python train.py --hidden_size=512 --num_key_value_heads=2 --head_dim=64 --norm_place="pre" --rope_fraction=1.0 --qk_norm=false --parallel_block=false --init="normal" --optimizer="muon_variant" --beta1=0.95 --weight_decay=0.019 --lr_head=0.00417 --schedule="wsd" --decay_fraction=0.849
MLP neurons of a small language model. Each row is named by its layer, matrix (gate and up: input weights) and neuron, and shows model dimensions 112-207. Each number is 500 + 40 x the weight over its row's rms, rounded and kept within 0 to 999. Numbers have three digits each. A neuron's up and down rows have the sign that makes its largest values positive.
Before each neuron's rows, "fires on" lists the tokens most often at its 100 highest values on Wikipedia text that the model never trained on.

fires on: " |", "|", "-", "%"
L5.gate203:533491462456480475463514489504465572489572498465432506452458523543484487520552506504516471429465536499461449552430570442481472463478412490443460471530561530542479558568486456433439467487470508562574484516434516442488489538428551462479499575431513500510424511486495485573550491530483501457
L5.up203:537441515517505447493527493563469490470514508608489534517449530495554531490466504464473536458492503472546524481435513413485524481513456511484539466489532477542496621511470539422420488465447562483434498463515548531571515571484497438465519461583536570508481510438521487579488395536483483470

fires on: "-", "G"
L7.gate331:526538502510489487536566426533517500517491510507581575527526491495506492566527473469534522502515493474490508452481504490427486504534443505504508527509461545507519505523565400462561492510428522532490548519466503510541542527513468448491520529499494545473556497593537449509524511455514532577
L7.up331:531462523469398476480512549464503525561547429533510528519496525548478435518518469536473529470524499504509498456474515470421545466512398504488511461487478556526481502532461478539535518536473583466493495516465506416500502588553427483490536530511500466544501483480498584530464469400481476523

fires on: "'", "-", "/", "–"
L7.gate1136:503444451573556448507500497466496512443591464495483544461530414535475529479479529421441421515461552542490553503452501475504498583525454534538532498539544512459490520542439512520508497546477527471430515531461543478423466427501501446482541415508467476470483531455471458496433509519479524458
L7.up1136:452490495507486478492539486430511478449496400516463520496541482486527432461458492486463417438482570522505520450511503539470473507492506488484472471507492480492512574498557505519504518589475525491446516490456538547458471510493469506483547436473481445476473431554485483502513471549500489393

fires on: "|", " |", ","
L5.gate844:499476461511457533507511471459519449518553540466466508516514521524522561576419444528476502435517519562470486464454480522466509519495499498435575525465473521488536435507519548482455445529545582496478514501449522423475542486539464554492520476528501458525482507433467523492546504466425468503
L5.up844:488422429503509505480507425506574515433535548497456502478420477493476534504421457485496512489506471519497476470489521533508536464535497489470537462501521483503478462433510488464478540447568498498472516529438482535604500430452544463542539515586511416435490518464517615492522513551449460532

fires on: ".", " |", "ass", "'"
L5.gate878:480443452538514493469536407490492591518479545518533522477535483614481532470608491492514516606503554481555573467539493479542485546565460504488421530561540544526485514463443515449466514531469505483468580517492514535524513595526524474476530500505533573547508519501534461516548495453581568508
L5.up878:485495574493446451506449505552471527471529483475563511518500442499485558500564525521477524462441495501521493502539455512409513467527473501589475524499505495562428527441502502469482436447516493562462510474464453521596498483481521493510476488465519520501444486473454443552457528517590500453

fires on: " and", " a"
L5.gate546:455496480552378549549512496527527454444493500478481486539504533496470474533519480508536526461524464485493514487518499490488492513412443447493594514539448516495580490512495522510487493598416492486497477444538503485530499512529470542520522462433520486504525454445452528497425485544536520499
L5.up546:479525515421545516590466461507490503536454515450518537595429494522586441537499599511507490521396500498526507524418505470523520504524496511542466432489499517446503435458497561450576503433503531517525467434425528558527514462461498501528551500484462570518458516475473527564490555555514480566

fires on: "=", "-", "\n\n", " |", "\n", " and"
L5.gate638:481487487454435471462418486489492402463499471465510505484440520507477544564460515432506491422460496458506511478451465480513532548508468524515510471521535525531514452541510463478495462489415438556508492476540493542475547487410428528449452551556480545520488436529572456574498479520522524539
L5.up638:462498589552516500507434477593452430455493531518488537522403480479535523537447537466469499498595510526548514510472421506487556451500517521525490517517503455539513521506500537468511489418512496528504503552477475507512550455524422499480484553510422531535488475536562522493522446498484486422

fires on: "s", "0", "d", "ed", "ly", "f"
L2.gate399:512479481524522552501499499446452515522515531474424503488476486506507391517529478535529470569543485458468499496487542512400447489535485506492500536520483510466579592475476487485470482492458468443503450495526467478523463534471517468461445523498486488457452497535536550532544533528546432471
L2.up399:447558582534547473478437483502482413500475465541489461431448510523523467524550521454526474489435472512512493406478510448460471541464452572468523460488475541569526410544447515482561576541500523507542499448526582424504533504422489492487541438531510470507491508521503447452497527528505531475

fires on: " |", " in", " to", " of", " about", " on"
L8.gate303:407544471485417543525493500544555535475509499504508518437511493483550477516488473508514420488479496481472481482451450506501453427520455441450532500519473522538572485479437514527543507479523461488519603463498515491527501487490496447445554567444474498485471459446537470546519518491417453513
L8.up303:471505427461452491544499519526531465491449556466512505481571441492532520487553504495483449559493412487450453509476488499535482496522506493439446565438468493434481566493439449454474487545562503565479591520550523520532509554518587518468532542459524472460584465451426586500407497502525552604

fires on: "'", "("
L8.gate491:546481449547502450522545480521498522541477489486466508489479468538467562517526492398447446456519544503457499393472424498544454500521512431521459502499511460457581590499541524465504501526533528428557472475414469480538504509516471500467545448488554450482476534508550420516500473494541528476
L8.up491:571496479495491523517512504488489486471473478502491501433528529472456551513498526429502509471568530528534498481502431473471544447520506537525447453480490501489456563470494535564505497489499452493478506538444526518509608502446554466505541528483532512485410414538539402527452477489528529464

fires on: "–", "c", "-", "se", "d", " Red"
L2.gate498:445533574471539527516555500518504450507447549500470520484535514490463440424492513489464521419497507447486447512554471547475540511527491510493509467528464467476520534460442562510482532556485509525489562415459535474490458486529499465509555443478503462467521592476470420489534569517445484449
L2.up498:471511477425504529456535499526578499505489547452485517541526481441585505506531459530512497504490527493465539507494455479490515555555458595479513511545510479500462548504537460499473494489498479461495517483441607464479478457475512494498532492463481446539487455476467463395539484496505545416

fires on: ",", " to", " and", " on", " by", " in"
L7.gate1206:475473477561504489474430546524469512527492520527584539455520499516558516467495545490409473579478483533565499446463531481519476532455523476512540494553516561470564510511467425546536598531477464523470504493511443443450483534505466527478421466542501488539536501491467529497522502500457625445
L7.up1206:506442480545528491472515495430435521531569551533498549541471465521472563486501562500526544487417514452494540439480477535500502502552499549504484525513521511537511510561440502555477509482453483478501501490447450575568504481465509480488459555575493534544586517501502568545491534439505501505

fires on: " |", ",", ";", " of", " and", "|"
L8.gate600:456448488492465467549462517446501552533478530482581421413500498439491508438518467521482437431473453507458499476516543505468524477485518521467485453487498473567524490476425588491551508527625494450427557508460534520504471476534461478503538529496464462452578524536491544521474454562567560567
L8.up600:447464497325438562471436542466525450497480493525514507444513479397476485487523482499448514568507481442443503513443539513446530465526525383447523489496502524466589539419505491556531400529488495479461575511506522506486464456576493529453590437451519447411524450541517530431504504454501560476

fires on: ",", " and", " by", " to", " began", " before"
L7.gate376:524561452554550508541492468483436582497483451512481499499540518556422505486481457503500544581492428535495505423426509526500531531492464548444494516531508522462519468436482426572452465513453480527496483432495501407527576562468522561511504544478509414458561568487520539501499477514431553517
L7.up376:531503482521560504579556484574558565573512499508441482459468488533469510547517492501482506587526447475509493350495425515509500529484468584475540545529528520520534474480489520560496551449424500471495562486496496508527498497506539524478522539491473511508509535522472536519530495509419507500

fires on: " and", ",", ".", ";", "see"
L7.gate730:504516491500496503479516515525476499543519516523515505488606492520491542535492417418578452461529538550469511543469587597499485461506495480562520423511505523550518470522482502591464546474581526487532537442463516465538518471474490490534463460541510525552465467478427506543522509500527572538
L7.up730:473486593434497485538566462475585534558444548514501499478468477552467467564471486457526436529472477512472465527518509514500485532417512527524498578497522531450505515526507477483475541529476498452530484512537514527540507421546508536543527514541468489453513490413511565505583472498473472516

fires on: ",", " in", ";", " Stadium", " 46", " |"
L5.gate90:502507438501502527460526538466535533455501514423526492505476540487589547489508493482507541497553467534564532421421518492531485581471478504504519481518541474522475559442447506501455487510522551465464557601423499430526515568528459502570409526487468580517488463554557568471544525469396455483
L5.up90:500520478489515502548533477470499478544509511509500593554570466519514506539518460545515512513522479511528548446435568466518470545553523512506587531501491434515482551497463453502432492434492499503413484551478457531489589462411526516483528549496512421477447489478472513490529487460486523499

fires on: "=", " that", " |", " the", " his", "s"
L5.gate303:479462478483510503528544458487480463486470526526577543494487430535477479512511555525456423522507501531535492585453489553424471481489485557464453501516470443528529583522473506525470497512493480468481475605566536508579456530441449518528451492462485505555542498510522454457509431551484475524
L5.up303:498488423550485515502519546534454446464487566511527536517547496458520569453477496468475523499491484481422502470486555572500444485535448494421532456426511511544507489483534576498553545561483434504440442534524487564444509497540486552540540517434516497535496471484491495593450499504486525426

fires on: "ry", "za", " del", " Del", "ed", "no"
L2.gate982:478496531550461500522552497506454518524419514543515528494530501453477578488489526483490538458476500566538530469460476501480521596432451485486443471479455534433445461459574485512541553505429473564526560514543443556512497548469510507521425548475574463436566472513530478473529495537515536463
L2.up982:496474516519544567511545450449474511516490511487512590467423442476539544528518496482482413551544469509535550532549484494519489503494449507529474520536540489512398435496499555424509481551527508522500478543531600538581500508476485510553427481558478587450525480485467466491461442466488523439

fires on: "d", "ed", "ng", "ing", " thought", "s"
L2.gate542:531509488530467526472453518474521426461542546452486519447401419478498506456496523496475566504548456517523524492460526519480469585478470521477566538486551469538553526535479460550487466548527488475543537594488553486446497545570477508440517526521457520522548501567555574516537518469488459470
L2.up542:530487458462550526541535560497499450480553391564596499465475488480541440578489472487530478474522519548444520456537511488468495505452460517521452496549498521575488480582510515501500554478468441506472456498488443461480559533476519547468486522492556491430504536474569502500529657526484533500

fires on: "\n", "\n\n", "-", "{", " the", " of"
L5.gate207:517508485447417484461499512549498530450436533501521433470511583466446580487502504531541549469512464543494546458495461488487530456481463535588518481536551490506464479509477545485455520472481422515499564513512480562482547452521431514493498512547610570496472456538518512489543557488513606510
L5.up207:470582545451506510444452545505441534438465395416440465475516480447494523557514541396502494524530445485548547479484456484432471508529481453488482511514386554494529541550488539556481472531455495569516512476452542488436532503508434556478377447462529509516492514548482502497551463538526555590

fires on: " and", " which", ",", " that", " It"
L8.gate598:565455583551498437527465493543501528532570512440447489523552504488489574541526463470560534474494489527484469499527484590449509500460516523516470515496400528467521521518495485494511520472526472541369490506524458482502550493490492515551470495524516578437559545457539509582452496497540524497
L8.up598:444500540474499468538491467517490496484440489445451462515527447539511509507477511502508472478469467477500408533415451441523504528475507482490430492490492524410507481487456486539448507579487477475465470455552490537593512496461488481466474568526496440439532448529483489484600548489455528472

fires on: " and", ",", ";", "-", "|", "="
L5.gate580:499513498525451554453500511390538449437552537481514534520453504497461507509457454619490543583513433497507479434480503495547486510475445493582532562451482510580479490473443575513546493531469505510458436554463524410464489451439455579515550528478504538456552504474484604509500563553458490486
L5.up580:461513409541530581501500495402506465431515540540439564490490553524483510490531470495552536551431476526475486449454523530527438516457488482506533494518429454540518472509469537553480488510570500481484536529413523400574580545472486515470507501552487550516553466487483538546506540484487425486

fires on: "-", "em", "ora", "ance", "ue"
L2.gate1131:427544509485518510514545543499454540501473521452504547486544550460457481426556455442576512515475494474508524464468457489494513460468493528514567544443514457437501510558521459495506493562505488459531493427504457542480468483511506511471510531470492571495601474488492539474503443491589509447
L2.up1131:509534490480466514464506552575444529587550470536508483459480562514478466542505402515412570511483579457553481492458447542481541588447529545468467541450473467543491486497472560487512484526501485586518555484469467514549470536462628496504421505485464497494554508528479480516508557484529521485

fires on: ".", ","
L7.gate533:407472534498440484554482468586419545478554477500554525468476521536544524545433523470518472447509466529513458490503480513507456471512543523553472513492433507468561518411484521520493546464539542519435548508443459478502560508445470517482476458562465499523505504510528472542511424442588398473
L7.up533:531507478472476472548502507468488579509511426495443467479427542502510542548586595424516480488450542580490437533531457521430573467546437479537447488470495502513521546472485579480482450502457500497533499453510457548499605586522558462492524453587469511493544452474454506459508505496547519492

fires on: "-", " dis", " Dis"
L8.gate107:460549406534522526446469463530492502521470491441465478478462487436470448509559492459415480476450470500443478506506486555558519565489479495497506565518534538494522456490551487508445505622544458435438501464485560443486454522538526528493543507498497536512473463448493504475534416523571518446
L8.up107:449500510466503544408498466534458545557491456483490479527539497557499512419538497443483507490449511453532482460472485502531441514472541421498501430503476465516503535491507494511477485433527505533467513461541516482446517525520581463444383507492535461557489553498456453511598550530470521439

fires on: " of", " the", " his"
L5.gate1194:535456527566451524476422399538426545493491522480473514541533513470498404476458551494450448512519479533506549490557487480424503441517474488494481499557485521547494512502489467480463444563563464478465511555522575456451516574491505480540561492433519541469510447504547496482525468521451451485
L5.up1194:413619481475492399441430509499500556489554499452570537513485513430466511451522473484526488544516505487463594510488565521477460524481509465447537550534482506500510529400508519588463517492502497561461479479472515541511534482479436569493496577468522477567449496436558507515482462473540603546

fires on: " |", ";", " at", ":", " from", "-"
L5.gate36:547514471560548554529441510465423475486583536468543506561515555534411468647409549521517401447503480502534489499526487513503497504465468502501454463557524469507479515515497547527468514463430432535509474498519481469586477524497447538447475512513541444553535539572515594555541490509515504490
L5.up36:496474493550446497505525581534529425484473500507442574531478528513435480475428534558444495504481536489539478493439605509460454519520484571573479506505535520484479486474547559492512443485564490553509494533456445430490408487518484483453482544492489480532551486530483458532599490530476476460

fires on: "-", " Fe", "f", "go", "so", "ly"
L7.gate418:540445510534497490452454524525493421493468552517528486508547409471527552477486475491477446541469550509502510458505519442452439519495474503530529510512530468475516519507516491518446456525616478555450537584489558463491529526438491494454473448501490528561453501459533556484428519506548448443
L7.up418:504555529537452540431528512532537486517504504510531480475477535509507524521505502493519512482580447494436532528553535552470491581562458476511468530503577445438534416464516481505500485522469482571500528491527479486480479487453504552509445532470537423532478534498496475506521544471459523478

fires on: " (", ",", " known"
L5.gate919:476443467487513515543435505598471453418537493488434582465505486489527479487485529500440433554516538473542410513473520459503495537418452554486530477514486540425573510560502566526528467519501483528511535500491497585466491521451516495495478471466495462493495508483510480496471553428542496531
L5.up919:493491437478532480458434494529511467460528485497522492480512522536556464483464476527449481464512489474467476513484543505518464419428601468547525516542592453466529584552467457479552492527536496484479513513524487511466539458594531444462540526482426424448408539560499516503488537505488577551

fires on: " |", "gl", "h", "t", " to", " War"
L2.gate890:564429524579519496515505461468496563527542547519531532490469494433589434541515487503461595515515522493488526487521550530478531501522508549529553558550445510453504462513517502503485581476493503496454541523538490503412580496491474468547467494478562512595464475477533492555506398528446518493
L2.up890:422469492481468538554471479464625437503544538478468514491521517531553524575523472482510444566536474499468469459476587467493519526425483501532490524578507519491518581474523429471436524560415518458429541411492479537501553534502555470584455471483456448386508530431434430465406519537447503497

fires on: " (", " was", " and", "E"
L5.gate892:440487475582527508523482483472482534435478447444501499451542417497537516501469532493459399443550514554522471465555448418448524504429503515431539413449561517378496500540515483475516531612486553532457487544499466489529494549562470492497531536427522510498551527477543511507504490546483448496
L5.up892:506498539423552556554458484530462479570455503512489485469475519445567494477470480498534515514492614496459490499417481496480547420551634540508503486475586545449474483513492571489503567504494503525485449572539511606601498531552481496474583489526516487486515568490526536489463477550518461522

fires on: "-", "r", "ala", "an", "lam"
L2.gate1154:448441487465500468459499498506486524528490455502468470498442489492530512479430525532517550514440516512583484545529511610484510515635443508453435433494488515523536469474520540564464453457515548474550555516511512459520477540521534526616508505492518488460449489532485490513517459551487478484
L2.up1154:602542558422526504483467462539459588450498464492533457445535450484526541526500551519458484488516526561445473480455486526502443462568429549578502482533528516576476461520521546513463546440530485541512514438457578508513488499512509536513474529549486507481501489430467509448556572501538481434

fires on: " to", " in", " through", "ed", "ing", " from"
L5.gate812:483465511513432488490413500522476474502456451471545522471542538549453522459535519524459519488479389485501515504593503514539481532485429548533499480549497515494520505495463528475463502549420486491466532543448507461499529486510464566506552448524533539564558483454530470532479488491572571466
L5.up812:505536510484517468503415529571516496557474475490540559362522563510472504507497502532409480461535541471495507518433420522507490498518496516443558566506495452489435536414480483466526543530575403497480543561447466443454517558522492481496453493525505580473467459435512498497527512509470503486

fires on: "c", " so", "co", "sp", "bo", "la"
L2.gate819:435485449447495541598542565491600479557517503488494484540563485587503425494447498502487497476563546529536505459529516474501559527491509548484506537457579464517503493467476433524481486515523425480464488520482459430474485435494559506478525484469495579480564495489542523481630476454527525530
L2.up819:474558493480531531463483527494461485502454487495553390600501506527445529441483428514513478452517514480457461535496466493499463382503493540508544520530477507503446588467521595441512584514483514506526477486525427558468571512517459474500459518516557473468528548505519482479539491469483549517

fires on: ",", "-", " and"
L5.gate442:492470504527450566500503531539568503520524509438477478558441514514517478500574503520402511481519427540510477492481498491551472498425508410502487541532488454544473451516496505488520487512561568523432502473410506539516479482440495448457468460517506506487528511553504504472499555559497477480
L5.up442:511492462599466549506505546583574448452482595514445522499558482509542482490420533536490509451477507568444535468447573474556561520518517511550497514518513450491479550462521555475577490557470572580441499567437516444448517483504410462458466447568533541513558459541518561501496521526448499441

fires on: " |", "-", ":", "s", " Sub", "–"
L8.gate168:495594517451427557452489435502474539446482465533441523404515527509527436566504514482449485412550434492514505499472424535423537518496519518460519482509499419476529459516517490460497524536505454507524534523436509435448556452479512472493491540479495540488474394515443491501496597449473541510
L8.up168:517497527431426515465508470492475483483448472480482508476504496510521536575541517493511509495492429491553428562471462486542463516471511473522592507489490429486531467522540482483482489534479462524509520465458538556485576505472526477518534459576486510463542476508487416493428572515462491466

fires on: ",", "."
L7.gate237:388425508536486527540610542589535499449514585555506591477436509444493530542509544436461471469513486576508454450490462458471423476500526542566515552496449520518458536550492529491555559461465491483470438576536529497469521528473503555566541497527488491486515449578424521528473531459516496519
L7.up237:501554490455478536552484456495483473513506484448501478505466456478519548503461445523494508597498468545434488486500530510505512426555522518500485467589553479494503566575508536485568558511468542515494507478522455496462532528501524448533455489541439468490497458533466490515459482519521458511

fires on: "-"
L5.gate780:492515482538467469467457485482460527463467408482437459556493533494521530481551493464416521385492476475482465612466500556570577516478503481528459510514473465494493495502488440496490484530566507453444524551497479494499535460528514472503422519459467552481493534539458450582494494525481460440
L5.up780:456485517546447476522413603499448486550522496484501441437447475472505533465475554427482494599519460516503513505518552446559500520513527481463476528511479541472491449405488533523522494495537498566450489507547498395493526499523536480465424474480464514503490514436468454583496542537485543518

fires on: " to", " would", "d", " of", " not"
L7.gate878:524575445427504485495508486527484467452500502465473485446480476486500504452546449552488441555477429449455472421511481502477450482493493477511506537488477479425524528438445479565521543524507417495497512563450514492500563492461498516535497497470540463442457482438492501513480511554484495533
L7.up878:531454514493546524493481551486456517416473473487532568502501464504474528510509517433461429531535478491563500488508520526461449557513596508463462586440508499449497504482418399587495495520462494565494457519536474484458550491443451463484491461525534451436445527460464472488453553518493510522

fires on: "–", " |", "-"
L7.gate710:489525566557520516510484612528518477436487547476517561503569477549417528479511447409489449506525503453466511364540536545462516496475493442543564547540501454456487460511610456581444491429556507480479530489564510554492561457484492539528541525436430504457501536491464472490500511533442511463
L7.up710:483465503503498514507578468552482535492455572471519501493445513487545416538543571495452502571454486449479539510495473538503478499491552557536445552524476440441393505537509496465507505522516558469471574554473512516473531442515568480528541492433553437469407459482541492519544516542496445465

fires on: "-", "al"
L2.gate871:522489488465521509540588483483492498521506475528578503510441506447568520541531486477451570535510516549508523447518487518557404518617440435438526542504449497555495430472480495520500527505487561412510517505511455550507505546522553499588522526550472498455566542498525442510460448419483473453
L2.up871:535451549505459537509488543500482590509568450471457484522515555527501459597518512469477510517492562455473443516514546444519454457541474549492478427523585488440466495500532544490489514495454517580466566462515529501458513468494433512420468532554502555503496482462566533506507512526541532521

fires on: ",", " and", "-"
L7.gate501:487475524460465544467474518527450536538508450458531539512446576553449488562503493397438515461494518556488539475537407524480461464563475476442527476477475479537459483489553471470423546530540466475506520536563482490428620455468471561502552588458531515511567471497511512482422530500496475580
L7.up501:442478466434473462486547477420482574570465452518436489514553533535406532556530547496546532469504529501503469459459516494496507519462468567482510509511429540537525543471496493508470535541503505533441486504570502433458526486513522540455520426576572494470515515500531508523446528556519482550

fires on: " |", "|"
L5.gate802:484440519492562507527504441540489533501485518522452508495519608539574529531486609543560588449434537442465419470458467545553548488514393551462488447506483517551492521510481492446474430435479483486432568474518459508495502490536459451538496486460429504535563551529523480540503529472484494476
L5.up802:493478470461569463491619417495542525498527505541520535478551577524579461487486479567498514515508416515598438480443555551497501470431531510493513497556439500503469523493511553464509484476458531483432448430588438543514594468576480462579448413491492541468406496480486447493488414495535463528

fires on: "-", " p", " |", " are", "  ", " have"
L5.gate302:526431505539517529495490546500463519488504447473539484509473520518533432504540494495536506461559504472479501484530451485500571481435488390488475527518481433502544516519459540494552503468529477521569517543452482464512503485487504504579538539498503553476441499485470510468495480464558459493
L5.up302:507529456491468520440561467472474522524494480581526508475463488499614481523525528484508486461539506528423567575516486506503451440496515469582531523465495553458518494524508470569433557447520527519526484476483551546468557461520490502410507409585515510527530455521443458419553522541500488545

fires on: "\n", "\n\n", " in", " since", " to", " by"
L5.gate627:548445541523496465476515524568495473458553557514484477487560524562582507460490461422450512508496548540489448478498453479452498522476589494518467552477521471554490450425479502515533473468537498477551466459453513472473469500435443581549573485506497517554495503468501492502494499517592561469
L5.up627:514499496467536534432501469482495488514496524583368435547546496466502568544518425497482496547454622442535466441477574415449500459492567463503546533461520457522467502486488610527542497432490458468505552490518443501557489488457426431518446430493485480560490469473497514458511503501545466506

fires on: " (", " |", "|", "F", " of", "Sp"
L7.gate225:437409501421434420537433502451500606455497477503431472504514601483597506499471517514470483485467498506489503533459555494523494491473464447531479517517497484528484478394544481475487483616507480494443534440425523521496486492482478492501480539470473454472538501529510590505515517452499501524
L7.up225:492514462536544440499503509498499474508517504508423536499476451513542502525466478555523504519520502505474524519513574469514490470553543425469500455540511481447450455522524538564534490502475484468459541459456461561451535468435423505534577495496484483451413494549452536397549412540502488489

fires on: " of", " in", ","
L7.gate810:536493507413499493463413536512518524502502536463455477519548517524544470515452468566452523521462510535554515462522531481541505474496484486484466481555457487504498495498461529558524550501456465586459525497513479480456476532521462533470487515471585523495470487494524434569528498470474572456
L7.up810:486505416428446478450384488578503507510490500473568526482479487483565446510422520545467520409459536516491530503552501517507505422530556532464457528460513561499504538511461459521493504473540507476550571558532522520459464523466523473469468598513491509522432503398471512487526491573500535499

fires on: ",", " or"
L2.gate599:481511514521458505587489506424448594507548503488471481474530524520507491552434395521441503466531500531453548438566514522523437479537497483519478527577526493461477544454481467512473494513476555483498486525559487516501480490585479436514538462515481547548493496466413458511475501467493505496
L2.up599:493500497506523468497496557501478513449428524451459495548492512475563496544450511517446585454518441471448528537519535410546526490625418560533513555502542509429540469510501480515529480478480526466564481522514498523509501512481498513500479547510455475480475579474467478511537487558477530503

fires on: " the", " and", " ass", "-", " res", ","
L7.gate1071:456533513452494467465529534547472474509514475518528473469503596536506517543537444433508469529450519573519565483502538473479442497492460478516494490513552497601534528492514524544576534503460545489492512455426549448550522528539457423488486496498495522512502521413504503488492490497544525484
L7.up1071:490491470489561499527525506470514487505558448567522489515507561490508511515516466466478556583463563501426498438524495443452519547473474480487545471456443535498443515403512519468479515429405490444499491556418495547513550462480419562468444473498506494490512477503519554520567512442473516480

fires on: " |", ";", "|", ":"
L5.gate920:519571509540496502515504466530519523443502430518514523556516494493526453451463486557490454528518571487539403446510525491482523436415492506459446486521502555495496535540463542527457482479536487502390559518507488484522549545422562502580524510473484528503390562574567528552474491499488528523
L5.up920:489465519534559479524539497565492497540507471470528483471535533511451479491462494534470577541463466483548461492491518561541503489456463522426481490492551513479544445467480554489450488526561520458460489514523489425452519556529547482592513450512524569558475485529543481559475470454446578509

fires on: " |", " known", " more", ";", " very", " that"
L7.gate95:415514505388418513529573488550515508562530421437501518447524486473542482476471530534564491577535524475489470446489502481488515462469487585526479474555440559509534519492462505488509517557540495512431555458485501422459537518509529556572502506545495496459505450462554520444561509508475503483
L7.up95:456553502579426454527518520525493517513466492474481422525572400549494523521469470458513482423498477491491451471512519465481478502509494533464573501494501589554593477459473495464447522518544451483534508545441565608506585557400462481602598593520461473498437513503521513557519486499533450454

fires on: " |", " +", " (", "-"
L8.gate1102:492480527472446438568423552540431574561498487458492538442463494516490430582517544570553476520439489463453545490516551459483531512513453482559537495551505467542524509464547488480513503508536483503504436448502516456462437472452493494542638519471539486547594497497468475478481577461486556573
L8.up1102:555472467480428389531454509494466473480514540508518549537537494511514468521579499572552457572499536475503504482533515473506436541494537530511436524520506507461475398460523471497499481537560570506516505460551443495476458476475478494578478581521485461429572496554463561458515507523489509526

fires on: ".", ",", "\n\n"
L5.gate1205:526538518469467463495529505565549487485517513524515485486563488519524458547525481487406432534502508537561570493459543555500493464540512456519532489512440410559481480456471538538520492466505499441497568479462467548611500436519466489520575505471444475525515437514478480457568518481540499489
L5.up1205:503483533518519468503504514519498453467505521472428485546557515484489514532507509556509517485480542512582456556518505596508497483585591474478533471474506498577468432471452540575596515468465552498493540462534511524535532466475378517546585502438539434439472520472530449472468473475603479496

fires on: "'"
L2.gate122:493453504430473479566449468452540435487464515555495499538545465478588505461481512388472459522508518474526483526505454506477504451547474475534460516573467450494520458477480490507467449492519527518550488436466514508475472540496479442469505475523500548466437524516543415534453458509489520464
L2.up122:520502463514556477556452521564508454477433488520525457479579405483523476498488579416508489465490576516538435547478589504449460374503509502499471535515437506521458501488478554516515406518550486530532523487440535509503473484531497421506503486442522527476482489537518476501524471436531503486

fires on: " |", "|"
L5.gate84:527470434512553512506473450462579503474490539508472457442501459481547516485508441505501510514471542493534433482500510490505462569455555525483512488560490488473502484527397495498482496458470447476512556490541479481495464436564499486539495450537516510497531530457486469528463445499539454484
L5.up84:529508571498527471588475414505522542516518563510465544414521492466579562540476474570462571484455515474528470455465501534547465509473509517479503505530454527489478538543472525483517436459527468511400568453467423428506534507551500479522499450512495549485509510474492464442487479464514427504

fires on: " as", " As", "s", "th", "-"
L7.gate111:496507545551571533549533469439367510525485506479519508483515473508472522559464526443507503496567472506461536463540491499488484518429539477498495538550560514567552533581511439532493469587463481449470542525533445483536455462451505456449493485459453484501471505542503486509437450530539508470
L7.up111:502576529576526477429505489513464515464514493513486429496452492449494503475514505488464448498478516499481481504472439477512438535439462490526541442474475465470466542469486442491446518532542459488499535499512530529502482473560467504480478513460505473536550529476476526472555499534529515531

fires on: "-", "s", "ed", "ll", "g", "pro"
L2.gate1010:479517474501422454460518456538506533511556510482520488472423478496559538456428447462502562523488503448449504480433485477501324477568502533475488526455522484533477547554472499555483494480416504460530486483517519523435507524454458505485498461540451493548503465544533483551385509493444480542
L2.up1010:537549572574518541531535623469488462511528476451482511506502512554497430396472522536504496528485482475540466511507463495459480424539522557525529448480486358487502459501485471510484517598475453556515525533523515484433497471516448463510474436460477615471479528460523457505494548452488503495